python train.py --num_hidden_layers=14 --hidden_size=192 --num_attention_heads=6 --num_key_value_heads=6 --head_dim=32 --intermediate_size=512 --vocab_size=4096 --hidden_act="swiglu" --norm="rmsnorm" --norm_place="pre" --norm_eps=1e-05 --positions="rope" --rope_theta=10000.0 --rope_fraction=1.0 --qk_norm=false --attn_scale=0.177 --bias="none" --tie_word_embeddings=false --parallel_block=false --init="uniform" --init_std_qkv=0.0231 --init_std_o=0.0 --init_std_up=0.0231 --init_std_down=0.0 --optimizer="adamw" --learning_rate=0.00129 --beta1=0.95 --beta2=0.98 --weight_decay=0.064 --lr_head=0.00564 --warmup_steps=342 --schedule="cos" --final_lr_fraction=0.1 --batch_tokens=[16384, 32768, 49152] --max_seq_len=1024 --doc_mask=false --train_tokens=478500000 --max_steps=15193 --dataset="wikipedia_en"
MLP neurons of a small language model. Each row is named by its layer, matrix (gate and up: input weights) and neuron, and shows model dimensions 64-191. Each number is 128 + 32 x the weight over its row's rms, rounded and kept within 0 to 255. Numbers have three digits each. A neuron's up and down rows have the sign that makes its largest values positive.
Before each neuron's rows, "fires in" lists the words (lower case) most often at its 100 highest values on Wikipedia text that the model never trained on.

fires in: "following", "during", "despite", "fifth", "group", "artist"
L3.gate173:121123099141162100185094113174122107174117123071156126132190116157179155159143078084139142116137170125147146119091145165108165133103161112112163103151127121135102164186105107139125153146132083097108114146090071068096110142165085119116159114116069148137170145232068166133105125129127106149082108146138129108096104153166148159152118059118143105117129148139106150112149096131115085159097
L3.up173:145151122152110151151088112167112127193158117089117110127180114170141129135127084075093135140112148158167164123086153169088119164112134079106171136128108160130131082162119154125191131133122147078127132133116105123127136102174171155113123110092075110141152139128062166161095137119159099142133086114132108129085100082160143168142138148162125143109146165137108156134034130177123118153109

fires in: "were", "in", "been", "was", "on", "had"
L5.gate117:118103134179175104175092143128123105072144112131113148080186111133099106079133085164136198114173121165141133161142112191142140097136162163153101156134125116183101153145131139125150095160037115078136034143105066104138110150103166149135178125103181108116083160133060143200132177092138176128173137110090112133086143125212133143133181151185098097115149191179096147106118099150126150116117
L5.up117:145173074159146083104136103139162118138137093104133125147100130146142148115139142101010092129166123076148129089044110148079142159170120137129154156181158148139099175102037110049144107107165148141135095055169085134138129118130106099154115132110146135218118160080111124112106138069108151149071060169137154117130132118117124134145104119058129110089141156098174146099117105125146151122129

fires in: "all", "many", "some", "of", "several", "various"
L8.gate356:118126188132151125166053136156135105118054151091145079099133085147148149114132131147106163116165191169162147125112114150051140084104108109097174106153089137186080198140150128171100115134111122160120163125116204136095126126102051105131154132133100124105146135142135141186101195087133128099149126107146091162117155133080148166122114148140091100104090105193191068135123182106151132130138
L8.up356:067072142099151100097103148153122136100090134121049133105172100093211193120075153177110117110143164150139126116106112189120134128132105086139143097107136182181102147184137097143120111095154135159131145116129164116126148149121156066101185120119159118164145109149211078206103080094087029125145113162162069102131157132105101177091103109130140135169132157098151081127117194112064119140166

fires in: "his", "him", "early", "this", "some", "he"
L7.gate150:084113158177133082150147148152125138092112154095126111159157139124158117082093116138120126146120123114104122122126108119103117121128145136177131162083084109161131164187118146138130170180108117117134093121104148108146156102167219110152136165219098131133222120043100077115152137121188101159171134076139133135107171126127122132171156126053116106117155105151119142166144113136185169142101
L7.up150:114198125143112085136143140131115156042140103131093131107166109154128125147111119155091130130178123122132112130108153131138148121133225124126102098095137061169139197112151110119078175119111150108193151171183153161120136078210155095085183153178112162158101170146165164109096128147159116125138037133164161160109108152166130168164126112092144148091182108131131173179156058131154123187134

fires in: "took", "take", "finished", "parsons", "taken", "taking"
L2.gate198:133128072133201109118125180112107131065083066156153117167162065118207148127130117151139152161130160167078118109047174158182092081152163145090128120072092166141126075082158166103070107159158113093153102139166118122099107140148095148130112096093112127120154196180187091105084106103138123132141083166095120134119150123127194125112184097150136139113146158098162199183119146146105115150114
L2.up198:139105070133137113117138136105073100066091123128118122137177118137141157135136115139098172072154157143123139173092190157188132129128144133072136168104082161174148073114147135140110103184178137092202104099177163180158113186161111169107135099125112068129196172159135107106126129109137126143186076162086128110142118073126176158131153150141086172087167171134127154202118131141115120164124

fires in: "world", "national", "league", "college", "championships"
L3.gate141:104168160143095145098132095103104112130080054065105142135148128115121141126186174133088109067087141140113153168175166160133092143165081146106096137213152147107142065119127096148128129188138137130162192099101141204150164119084117150146165116133123084107159070160125093128170132078175124113127170172148168080095144095152101118141090148160089161109126106136128128125083169139179163134120
L3.up141:061135151112134125140119105123044090112133104089112057117114161123169141094109170140127106084085153126052191144154158111114114138117042119150083121126169191161133130118150064120086131134160097245175163086124124188183131169101101131156134077123135129136119049130094143118185117134173111171131161135137181159120133122159153124152094142137115153152108157154125049158135188126137185157098

fires in: "of", "the", "most", "not"
L7.gate49:142079182144148087148141142134137171110135054123117121137151130123172104073141100118131049130127123152136118127149132113170123136159126102189181179138169175133132121202098106162136122109110223118078127160122097092051150202133132191167108110095132133117157170160132165146154101163162105105157093160159120132102128095089132107104157131126114086077099087152130116113197129124121110130091
L7.up49:115148135154169124135055099085081137121104114183126161138130082191095179131102132137124160088124149173139129110178120099152166051116189097101081130079109133115112163121174087188142118096087048088106092142141147087178128091133120082129195136139110127133143129120105161070127115139113142161101129154099088137086100135188121120125130138091128102163152159117173223131164100100098080096142

fires in: "two", "three", "of", "few", "several", "five"
L3.gate327:082130155176162090156130163052139185127116148113122126150132114153123209091171160145150158160115132117117119167144128171134097084121129169104101139126134049138168081148129105074119067067153112167076165164155110154149137140125180122127113162089085116049109142152143145120127122092090013085086164148123086133093135116114130102161107111146147119194139190095136177083156189146130132098166
L3.up327:129123131156177117163111156022144167097126141100133128135144119151128201102149144167187194116124126145103120192149085196144110072112093139142080149120130081134151143150121092116103038057125102140109115153177093147141155132130148131123113145087090103078122136176112145151124102116105033075110148112128099158125123158082128101130142138167102142162131223143146139085147169121136153114145

fires in: "during", "make", "stakes", "makes", "completed", "cause"
L3.gate419:125126118125114152145116156090105090094148121114130122164131097131097083096110100079128194177153127147137102157094075184167146096054144127169137195107064076145160148198114114099179085102124140092063089164171056151122156110104185095075113068094081100184168153101168162135112134105112086111125116116130151130105111153078171137150174099118111115159153129200181155120131154129124054170138
L3.up419:134107095122114167134136123109117110114104121121146144159119075130128112121120102093132134168139105131131132163075101149187125110101153143183140172102081063163190119200103109100162086104133147117070124166179083130094164114131155111061096110087102111180168151085166142124116103127128059124104127137107145168127131152114170096149126083096160104164156143152200189090123143104123055174149

fires in: "over", "following", "is", "largest", "death", "first"
L5.gate484:193080193098182158113140134135131134109077100103127182185205048104114114084131119146196143112194130152127080152125153106176069161104088133108113124084131081136117154121179109141163132103113102059181104192165148119047154126115128173153148121081116126125098109190112158136134108164113165100150070108161161112182096120109126134110124106170126073120169131118146119093130125112111144123114
L5.up484:128063126123120137114094075142096117132157104155121172118239094120167165122105178141136139148140131128110139141093133151184109075074105151137128179136170131111126162157079115118153118072167103074110148112123058131118146134146086140136084117077130072097124116142150133137133092115107141139101139147103131108074156131105080180165108139177147096132106125119107141114143125142156147145126

fires in: "until", "since", "results", "before"
L2.gate209:135191132161177199083059202120175108165128112109127102117105131159111124118159102109142110139096104109179137083104135100144132082185161151073159136068110166162159124194133133170103103116012126054143107147149102050131134119143157082100156107122118132143139136079125128180143133139129090124142139120168182135152096127180140127136155142106115120142146171134168148096140145122132149084123
L2.up209:130144091127165221067071121135117092168140131156121103139129117125162118100105160148085139109112150125141135114099143131113118101199152110084135120119150161144167129176164112154076115120058106051144183118136105107114135102096119082146214109115094126104151092120137121092157123173150065165145105096122156117108110104174140112054127146150112126130138183167153082125125169142117208127153

fires in: "has", "having", "have"
L2.gate115:105072119141106135102170189098113083185147088084145138133189155166118079121157062159113123100167090094158066105118110142080118105153116122108162170070117123141111152147113142087138119167117134164154155096151086106127087140135119121111134127121150155161178066158046180145125137103133135076127150100095186084096163122156121132112116131121105115188146129164144095142074160155115155072174
L2.up115:125078103143113124121156193089099106198160082093150138112164163144127082127146064173099127120151093107146087125104114165077125117154119143099156168116148117144126146159095142082132076171118137191144165098148130109125098119130121102104132135110138154161174080124039186097110128105120130087110151101089190095093164136163113161119108130114128119173166112148134123156066166155113146100190

fires in: "own", "s", "its", "first", "former", "next"
L9.gate491:138145085122048150153143164089110121101102112177088118096130114149135097139167068074142108119099078138131079178059108138132105129059155064144162123096079157164153150120126112147117133149127154137121096126109128104146129119160169138183092149134171037114166151103113078141145118106177193082176073143172089096152095146093151066159170170121142065117111095177151100117122074072176136167094
L9.up491:102173139061145195155067144181162103070066089113157113142137120136154194152091150074071145123126177119077112125122097128139065100106109192131138073112166166099195179121200129163160119126157140152145069123186077133146140135144150095102101134150114090108074140174174200097147133116119148157110104129134144091134125158129075151137101098138141155158145153133104104153078109143141101120092

fires in: "of", "have", "become"
L5.gate242:188185110177158089166151105157121146112115143070110134104095148115138093099123137168130134124129134149222104102108080134101137164161167068206184138124094091103115145161124154156151128126191168150122119153134135092122128077126067189138138147110106151151203133106049101112131099123142087088145114100113134148138132152116142087061131113116103094159095092162162101166118118086177211114079
L5.up242:106128069111184163099117133137133098139093098114086155133180126072121117129107084099201160092197096139093088112106129106108148183114114210139159103124190161192171109107187091082145140150124127127143159197090161165118071097122144131045148105113107134090159127190185120174164128166119163101112138130120125128146158112166134111116147177073151115107148097157188088118070112154114152078188

fires in: "of", "the", "was", "to", "under", "is"
L9.gate99:130037090155142084134123071140092146114087097107121123135163119115111123115107130130110146174133147105127125142129087122139167129179148084130187175166191112100150100146132135139166090163123134138095189120135145173069110129086122163138158113119173077159167150158163152139110160124078104033171124077166207087111106143171155120125144104103161159150161122106091055118188117145120134099121
L9.up99:127120086134165164099134135153090138076133122128082165127157133121155084179190154116185096066152130219117066147143113148130120061188169065138155150157106077067099110137095129134104101110168139067132183076132158150112115131144155104107140119058097118112172146155107139130145175143164130125129118163122090132110109087095157149076140132146109120056163106103161089202177200121160088165124

fires in: "during", "after", "before", "following"
L3.gate500:136124112137086128205094131197092109156109138156120156168151151145108116103109118055157159135138109120132178084051119142113166123115170087115136176081136099162064205170144106169151122177112115072081077071135071155107086110173190107073157125123093133161133100159070175164124162138153081171141155100106102135119079126138122126137186154135113095136146158146097103092139127151142138139114
L3.up500:141134133125093134176097134188079107157123141145120141160135144176131114089113119025148165155114083117124194082058101130096160143112153081110140164078137107173073200169132125162153127163129134066099120087135078168117102124181209103084141127114101126144139110150109175162126142139149059165153166116095093138115093102146106125125196146144132105132137166140094099104128145146130124135112

fires in: "by", "at"
L7.gate151:158155097162089128162068072123125150177132116138102095186072112137167130132137154120109077122058168093114159113141102106127141130086118117183123065096092158107119110126133130146102134172123111197151150065110130126164136149139141098173064121142158079136138125094105093082178119079110090170103147133166101151152119101087096142135108119055116168128172152074149094202118088115045089129101
L7.up151:150126118214126102108118131192134113149092056073147116141131124165086119134100096154123107083110152158075084125117167149137100138170127122127151146117128106093103119154170125113161150154095109138096134111104105197071119150122162083140114078128128142122099109120102122175167155103095101059169145112122134152151208097127089145131130105116128148064168080159177117135123143146092172127110

fires in: "three", "several", "two", "no", "various", "one"
L2.gate139:091132147037154194132090111128092132128165118114119146123133135161152146105096114174095192129106143170119117130107124144140167050159122142098130128117128157134118139129150090142164076127146112133094126079115188108097164113129126144093141172103160072066116035195143142074098142153131092092111173157202124161114129086075118115111153125210112153128130185135149177100100139132120147148127
L2.up139:075089147079148178132110123119107166141169126113123177112082118165156110108141136165110202135104152168134122139124119128114155053131184118079116090071140150131131162123128089122149084128128106163071136111100182134102169086091106154112129167121144076077109067198156110069082123139122103055116192159194099172104131096072112102094143124197140170137130153129132190080103089146124103154110

fires in: "of", "championships", "these"
L5.gate395:156153086143137125116113130176087153125148078200081111066157060220167098143142142098134082127060129118149107104145157125099108095097082098091138155117136177112158154079105138147147137077137118138122166074133108128088146094134173085164099128114133143178196096103129087155174167114127077087175070110151192127151122123092144143175155131107116139164128112103170137076112212107025179168160
L5.up395:115076161153106116088129103186102110149154092138104163092164043161085098120178114164147114122081094133142102144119136163133154101115074076135110136112096141105169160078108143160080162104094074098174150135116138139046179165092132077129097152122126132094151130180118098174182158175065117064116145114107198101228143160107136154161135134134142124161097111137131119115163174058095149120154

fires in: "in", "as", "the"
L8.gate81:149064142086091119193092116173125093201154123168118098074163103104137122074163106118151134174122120173167147130136130152132139092123164183134137085121110161127122203147140152148074107117117123139120105110167139110063084087106121142080129149123247086168109105181146155165126209104132070093140144126155140130112082088080118164130090156128091152104167137130153171131137176145112166141184
L8.up81:140124135131126141101156104112102118120105075146162146114157169223150098136033107112121136142154131154130089094136099191186128166067168154145188096069075151128123140134103134170167057078139153133070149123100075154131101139163095110100158141123103124160202169128121087119160134114108110081128129131173179119057132081146149144143147094101162068089108113076177156107135176169139113075150

fires in: "until", "during", "since", "scientist", "entire"
L2.gate470:082160156180136153151078106122151101167129154054083110169117145148160139143116099054137171102097155113197148161081062091111192101093173137075138148185114110108090140140147113166091034101155104131087119111124113093163116133167142121108155142112131184132178139119137145158131137133131129177141154093099183144120121130082113121189132166179120077184128143129121094116123144114133133088112
L2.up470:100122168168096198093148111113155080116105119102112124176116158184165104149110101049126166109084155125163143135091098115104191078127165106069100138130086105130101130126111093201103060134127122133115189104126101125138107171097114116100117076153106162145184122121120152145114136125138129157183139125083202128115151148117092139163128156133115106204132151150131138073108129085139087127113

fires in: "second", "league", "west", "cup", "central"
L2.gate357:091156086099112132123115161095100140089115129072173095180120119142197103144124096135132147048103133136082063164161139143081129139121086170101122183121103190182101117121135102135156102115137153123150122087138103112090153102156126166144068094124157050128168094177089123160146164186190119189150125139120169118077129090176142137145121149168111156094121159144108100195102181113095153161181
L2.up357:076117139117165149082162109135075132125130102099178159109106061134149215115146191098118082118079123154132055136102107186068176132121163114113162104219104110099170105063113102071123121067131124178127173123154161113165082119106163163093076110115105128119153084150121072137166160095152171118121118159132077099097101130214158068150076107091137119133146136114114125118108138127157154125176

fires in: "been", "is", "may", "was", "october", "december"
L5.gate114:090140129153135079129111121152185113132184111126119141124148099091160118146091137139087086164140184146131156065100102126045144184143139158174132063125162124164135134116062090130078167101086112110158092109053158178116095107151124144189178152167076151200113147108142145100116106119187140153171165120161103152141138166092133145116125123103135155133125184134122093168141121091083170141153
L5.up114:115165084097093091118133115114105124149135169161143141170109086183142099113130167087139110068054064129117073088096095192129139108079140178106152134157137052099129093149103134167146152150081128129121144154132104149079144150138124100155094073138097159127126153158093121135099149146098073089162047138137149164100109092141087083139096118140131140138127162152112140123141195143104100140186

fires in: "by"
L4.gate428:086155151153148161138078061134154139114117120120172126115125119172091128127201103147110118160155134159101147100124149147095145065137160100128172070094151085110176091101138108122140105165160092128140134116063091209124098096137147136169061152080111092117077101120182151143153119120179133112167135107178113081135147109098161085123084087137127196121206189130188120154070165120133167120117
L4.up428:110145115149062161134103225126174098116094145170144128149109154126120131143088160162133050155197137159116089093089143091086135104127130106137121175094099178146177081123127102059156131093193127053090166152128145109107148112090168136119111127182096161099040148144139066114114112124109152120110130134103135123068131107140116096085116142125137110197138095138087076112134118103151104146094

fires in: "three", "two", "his", "first", "early", "next"
L9.gate157:131111109171104095164140127149119085092114142135117107108128118157133113146094092180193097172085160145107061079139091163122091149158105106132087114123069131158173153098160143074128175164192089072129129153089112135109145095137142124187165138100089058131173088131126071148129122175097051108166125096140168169152075147094165123150165061137115127078111095123109168085165139118147187148122
L9.up157:110121093106092075175165174138156165149170084098147154111120151085090149125090077092147113159141132137139102157104095206121141106067086167139109150061107094103123150115121129150122128161156087156148039161131116169113134135093163127107159172120177163114143127080153144137144082125154153134155045135155070141136198145127073152141118174105104110177133147121159193097132096110161126089107

fires in: "to", "by", "crossing", "shifts"
L9.gate187:157205097100122180148126109127060132162101095148189112070124122114143095154205101153077117115088190178151094145182153126078119111141122091125141096109145077082124110156149128136104084149148133137138079166089101178095107114143100140151099078149151132099130158114149125101147118108120094108115170147173153088157101095113100112169106132115141170123160160162107079151184148060129097051134
L9.up187:118156183117093097138089168075135075135144149149149050146166094120161103099160123127085128119098171128172144090150141170144152119124103121132134102155166116195156079137106190105145113086104065102162061137183147110128163063082127149160118084172174097083177101045186133102131110146065086130116170105151140128132122123117161134098144156121135156136136104100068120155163076161118148098152

fires in: "where", "when", "while"
L5.gate469:132106116117202090121094121137115115124124163106212146161087095141092175108121158124143157146075160165117105093180160125112124134132076142120075128165123110125139129197135144148084147142099128192106128092137109150097103130119121089073142133129096150091161156119122151126100103145095093156173159098142199078166131101133037121157115071093097109151157082158120132074104170115089109196116
L5.up469:058138127097108112166160118147174134111136182122136123100108104122109159151075109112152122103132087133072163136114126142140092103111168124164152088186152083134103085123119149144199082187143147133156128134172131164147092092190208075143102100116120109167079130193138083142147106140156070107146180136136083164097120133162142143096115158062120081117114186093065134164093172100178164127108

fires in: "united", "on", "windows", "independent", "including", "running"
L3.gate417:176142119090119150164111163135142132143153091126110113124114119174131142099211164137097122137112093169134088127146170111153121099117117135099095109128177095136138127137129117091115106113114162095129134046174076110145225173108122163123126098090156123080086157143152143163195171139125042144111132075106147103142170136138116172121166074184080158097182188111158116112114151090104192094115
L3.up417:158152157152131157112135161129162125127141084121128133139088072201142154133177179129111089172099106137107088091142144125171138107131098147090113083109173104115119127130167113054117115133088185085116128114178068086148157154086122162114107047124117138078095132130224129163159140118123021121163142084145144066136169115135105126120174098162154141127170176082177162108076156123050144063126

fires in: "this", "early", "her", "german", "russian", "late"
L5.gate110:170159161077088118114134126172091077123091088103115146159121113193153158072107136100179133137105143167119130109096137166116161186115105135141140072109215176169143178114148044103118190171182171171126086152057156184133094132087087131108170102140172112135104096127169147137163148128100131144104146156149125123110162117113067111089144117171120162110070107104092121090065119158119095139104
L5.up110:163112168051177063120144133134167133183172140109128150085163141114086156095093141168111138141146117118162158100118127120073171131144129121154153143168168149157083183140095079113126158127138116152168100195142143154144122132212163152099169094139123117169130111100142103124117118169091111092095118190107151167127070131120093111099122138150116118180104123131069111117085103142152139151138

fires in: "1", "2", "3", "4", "see", "nelson"
L8.gate246:129097128104135193131121088115130171074090128116132082158081133161130145067158136134136122107153104111187123128189138114107164120154138125091163138103143125130143166132162129167089115104111110114073166108085204129136125111153079123138179151153089157067143139063077166144156121150101115109176072126158141143133102129105088138141116212157098180103108158159118133157155107161165168137182
L8.up246:119154140104099135136093153151130150122122167090190152203148158116166165123086085123070144101095139126140101152101130123116151096139140105088150099096123110187191121143132208077161103138105064099151177119113182141075113106113143118105125130096145087127066129109153151119121073116128090104155062075092161160127170066103101120147165139099124071140202091128143126099147163120109132119100

fires in: "university", "museum", "center", "institute", "material"
L3.gate294:128124120099147104186121180155103091062150147166120081158123156125130117115159120177134123157214112118100093150105081124112098136155181160131127088138113099128064091074101160188115099129166101070107123089138141134107135098148114092157132110081088136137095167132119199189176148107079161158089138178153118122133142109081203156120152148150090150159098117082119077152107179156102122112110
L3.up294:138162090128132117091141183150126098077165148182141109156145132101097151095140118200131146148192107142061067127111113139143099119191143130130128097147112099096093066077118119206100091157165096053109100111126110088093116105113122112132113122087097127160118142114119166176110155102102156130165154176178087070131172112137201158126144168146144114143103105063157124189109170166080103130091

fires in: "and", "by", "zimbabwe"
L9.gate305:111167164100076096154138079125075176137106113101100096079111202122151098104116137127163105131079141165150163174093104120105145125119117143130098086084101135086110101132152127175093105135119077107229056159085128182152131117113152115168123099141166143158115162129129112121136122169136147142092194084163090141100097156120094137128116097125118131131134041151132099106153089098164140108136
L9.up305:136097105138129106131133136081094158124151117105122108107129117105148134181087117128111072095040100121110114151133136091112157169109107122127119186099121099138171156136194089099155082165140131108183120100115146153107085159101140149126097117209165129071136134092157099126155109076155163155034140135143118115127118110139086146126116093094133157183179080125145115117142120102118115130116

fires in: "of", "three", "first", "only", "many", "have"
L8.gate91:084096126115118108151133136129144112126099118141058120153203114141127090058080111157135124156128124159134069162113073127072048135075098148154152112084154103204172100133097131092140107145120116129121124125126145185116132040104073109121183206175157096080144113201189162160117154117145114144086174116149130160127087121055124138150118116146097109134127167116161128099131206132152156113156
L8.up91:130138123101143137094186143107085127090117110132060166187164067115106049078094123138147099121142114138120077111115114151145138200107182057169120145101134098160115162150185125138113115127103147165091149139101079117141145150162151120101135142137166138142126134140130144088059158088111136135100144157105088120121131244091135147134154114140118110109141138137187192080057098127154117133159

fires in: "that", "as", "but", "and", "if", "then"
L9.gate366:173125086165157077180112080145146073127098163109157171152129056183061086072143184095149138161148114144117151113138107093175150074106164118122122121114027194152193234117195110111107098168099120121087131087180147161070117162148112113102091145144154130119146120130079127199117183119170172107112143092156126114151101101088126125147113106163130103142122086152126129124194134116174175131112
L9.up366:163170108178139132141114163108142126111096139089098155181152188150145099152081136114135140085104117126127157089166138170090144147117102133132208131086114124141107085175087117143187082201172123126166174095078135095094148100163160133114136067141114144107172146122094110138158117163153123084168109113105128080103068147161119118099095057091122086072112188092086128131147170096115107055161

fires in: "most", "more", "aryan", "princess", "not"
L8.gate233:129108148137154115202112118159120102162163137166086128141153129158127143050215107144065132195173169159153128094109153137086100133128148116126122139075102137149113082192115083105094140181085137166122086114123119116082145130087117148113103082109160135142103089189069087146154147106145110056104103117161051125127126090097126117123094140103093090071113081193116153128132112142146070178127
L8.up233:098127100151126161131055123139119128115106112104124120161112133112157116102175114194152101072163131142165182132177133162109115106130108159124138185045146148062132139084067127157168112080114112106160163148077072141063159132152125093197125171123132122121138130161139131117085084132113068080159167102143131173128098112145136126131103144107127162087178152133126136104153105085126096102063

fires in: "her", "his"
L4.gate122:136132159066170085171096135152140111129161135138152105120093146142176162145114152168087154134109172139170113178148171094133147131161121105112104129098202055188163153090198079137076145162165111182143147101135140102113087110117107137145088079138171100099111142129183152175156191133104155107137162097227109135142098149054097149131147105166164127083098110142152073086145112131117102137171
L4.up122:106145109063187139124125166102125089149138190127136130178104104156133134163114098115134150127129153141105158158124111117196171077138092103065068137176193074081143203157206112190165102113113071129180144094133132110166175105098134128163115112179155098174101114103167127078156111122082127138132165148135107128117131140112130190113131146102131077101103108147081082082079062106145137109161

fires in: "during", "three", "two", "following", "jr", "holding"
L5.gate282:096128118196102161135114104127116127120108124145104113102183098141176113100134087137124165140145155178082103141126168131186157169156124134161132152103120129169142130140167113110153126158100150033146086085140153088101068117152174121131145085070135108126113090181152191145139138158093129124120051160120102068140105074095087158148213116127125134111171157114147139166117160118103161113095
L5.up282:144121145173109074128122134146134109099143131131119143085121138097190113141118096169114150128167127137100121146135137221123106120152117120114201204110089079142067169137120156125171138140083097089066126134115143132120116149172172151168087136079157158101110110210125181147128118098157095140114149182144167117139135087043083105126150087166131129107108072096162162149177173117156125139100

fires in: "on", "is", "its"
L7.gate197:102083143073090115163096130151142135147132113118083109125076136126169124134125195156145135083068192143200112134167100085095141119151148182161210159153088126083107140136120160168175085128201088100088212085127156121151161127145104072126145157135197136158188133110096134148181122137105101148134105062093131160143112120149138097133139090125112160105129074125148101063160136123139115068115
L7.up197:132066078087124119118170123108127121123143077138111086137147124129199119137122161111120158086121163166107071133187086111145128118184153122126121170102183123145093095076123100105141134129087160107160176094042139122088125142088130166106156111123150142126097153131111130116142088122092108089154086148124128117125081112131066146121115124146121129115123143144074133054124153116179094086098

fires in: "american", "first", "largest", "1st", "one", "japanese"
L7.gate381:113055095117150130116119153062131138128072097114179117111129122085139157124117101123098162145114160191155177133091130161102157103107081156064121135174118155154130131099151104157116109190073131129166106130155132183114058124100076184178098152087150099114136204051175154134115158116144182107123151128074135180144073116150102161125146117137109132077130192113123149126135056171180119115084
L7.up381:091028122105142127109114195096148131096044093202156116124124078090167187149089092062100104112118146155109180143118150173149147141130083137118104124158139159138129143122124115114115120119098126122074170117142119156115094130148072187164108068036166107088150134103151107158083110112123196115082144104142141132090089126150090106133149102145148098118106170103138116109123100134108120141045

fires in: "first", "championships", "national", "cup", "service", "grand"
L3.gate168:113115134103090127196090141183085139115109114089153112105142089158167153111122086110143098087097174120161117166167135147086118144112053133124097137103130144146100135083121109102117158156114118137090125074116088156080158150102069148144046068134153121067151089137102090136139192139180093195118108131148136066092095075191142126162137141142131124095096161120121091137040132134125147115145
L3.up168:134103122124098134176106126173100108065123099069177122089121090163130152106105122111152075135079156136101111170173134166080130147141084129147099095125151119138119140132123084087111157159107124129103124091133052157074159177108091146141060058112194122111165096149124112141116201103175118182123119166164099047105106098144135085150115117118160106092088133107139115164045110120141131133182

fires in: "is", "found", "are", "they", "were", "was"
L7.gate410:133127141208100120166187113105139132095172132156144154127189149152182143116160121104140136194118191173086106092209122153168100049122149117152101097113140130124126159171126094085119077183134103134136185110166037123124029142071115139126125135137134134150092164103152093161129159147194142153131136124144128149088122122124169170069112157071121114129122154176144113121074099154106117098136
L7.up410:150135111112126189157072121118102111158127094154135093126123113126165108114118115137085105131186159152140165122146118099114138168136124173073126106105109162103134121136156130126132108066175083151181165062173083056100203158105050114146158149079148159171112136178154141105100152080086118098043104163165172128147086103065169146137113077158124125128169113140183101089060138144072129154151

fires in: "republican", "democratic", "david", "mike", "racing"
L3.gate352:161097124079093090131128104104158182106147113133158168092140158152131066089181100175176110096163123131134115109128204103074153129144060104135138118167175096135085192113177137107133181184144089120128130093129181126169112147084113176133118149139114127154116100110170121118146123148156080141182067049114171050064156101137142078144145136153141130129115126106109060102125134100091133136118
L3.up352:173103143062095081157116101107155171103149123110173172094152162160151057096186093162177112094167123128138111112132203103063145125147074096135141113159179101136089176120171137099138176177160084117131127087120178120172129141107135174141109158131135133144133116111165123127158128132153079136167067043104158057064151100124142090144146131160125140128119115110109065105125138096081160136127

fires in: "is", "was", "of", "a", "at"
L5.gate9:161102113109148163131123167156126146165142125108098159066128145140187139081148173103151133141107071118162061106129126171085096066146143159090143148083154107151101127058087083115107150114101110119142176138144108039099160173133091157141151113115146193135126103130068138118112103124139157119087102121146117125130096109117132100103173093150147097193133132131124102116088168108095219116176
L5.up9:194150095118134102118140090123097161139134096127153141126110136183137114188085110114158141114095117120111086092150102125151133107122111130138139114171133123118114079091104088196121131103097110084096134145152085164081030156076087113142103161093108119179199176118129134102132071090122091086171168112185165145166149115049101132121120160151128143140141105141173126074173218162106116111116

fires in: "his", "took", "take", "s", "her", "a"
L9.gate498:157130093136122134150151153117081120140104101147128141081138105101191108160125140071180133181097166130105083127123140126179112012139092125120082090107120139113131068165121158120086169102151129143127086115179129096140088123072154122143110135083093098159162165169192091120138123116164124086091145149125122077100113089125110148170078196108114154177136066077135154162210108126055116159130
L9.up498:144175057094145059123089115139120137099077090166176059120153155180150091104105049165151070130163125131171145154144108162089083155086148178157134115154142101113130146075121172125097074137143139135076101143128133106080135157143142129085143088128125124092166163133145081136106124136107095137185061089099189198144122087135147116107158035128124145120176089147158144150102147129120144097120

fires in: "world", "as", "national", "games", "european"
L7.gate451:126046122153156184125098116129114119145112118088095131180164136078112139112128130140183147130075129138081164153146084115153147133162113083116144135111099196162140115167171123127104100160097111188119132112066091174125119170255109173151187121135145125100172156147191145099164151099156190132139130152096124143105163135163133161141138109185100135147105138104193195136152138142104189129116
L7.up451:102122178113162150062175130143111159086120134107146138139154104069146102101147161222121066119132074124122126123109157136127158149159070115109064102119140145140143095117135096160141120140132171113155139112083156067139099163156131110116105111103101113150199102126156133113120130086152091104181175124144161096180143148092108161105149143135101192140056152102181132128149166140128236108133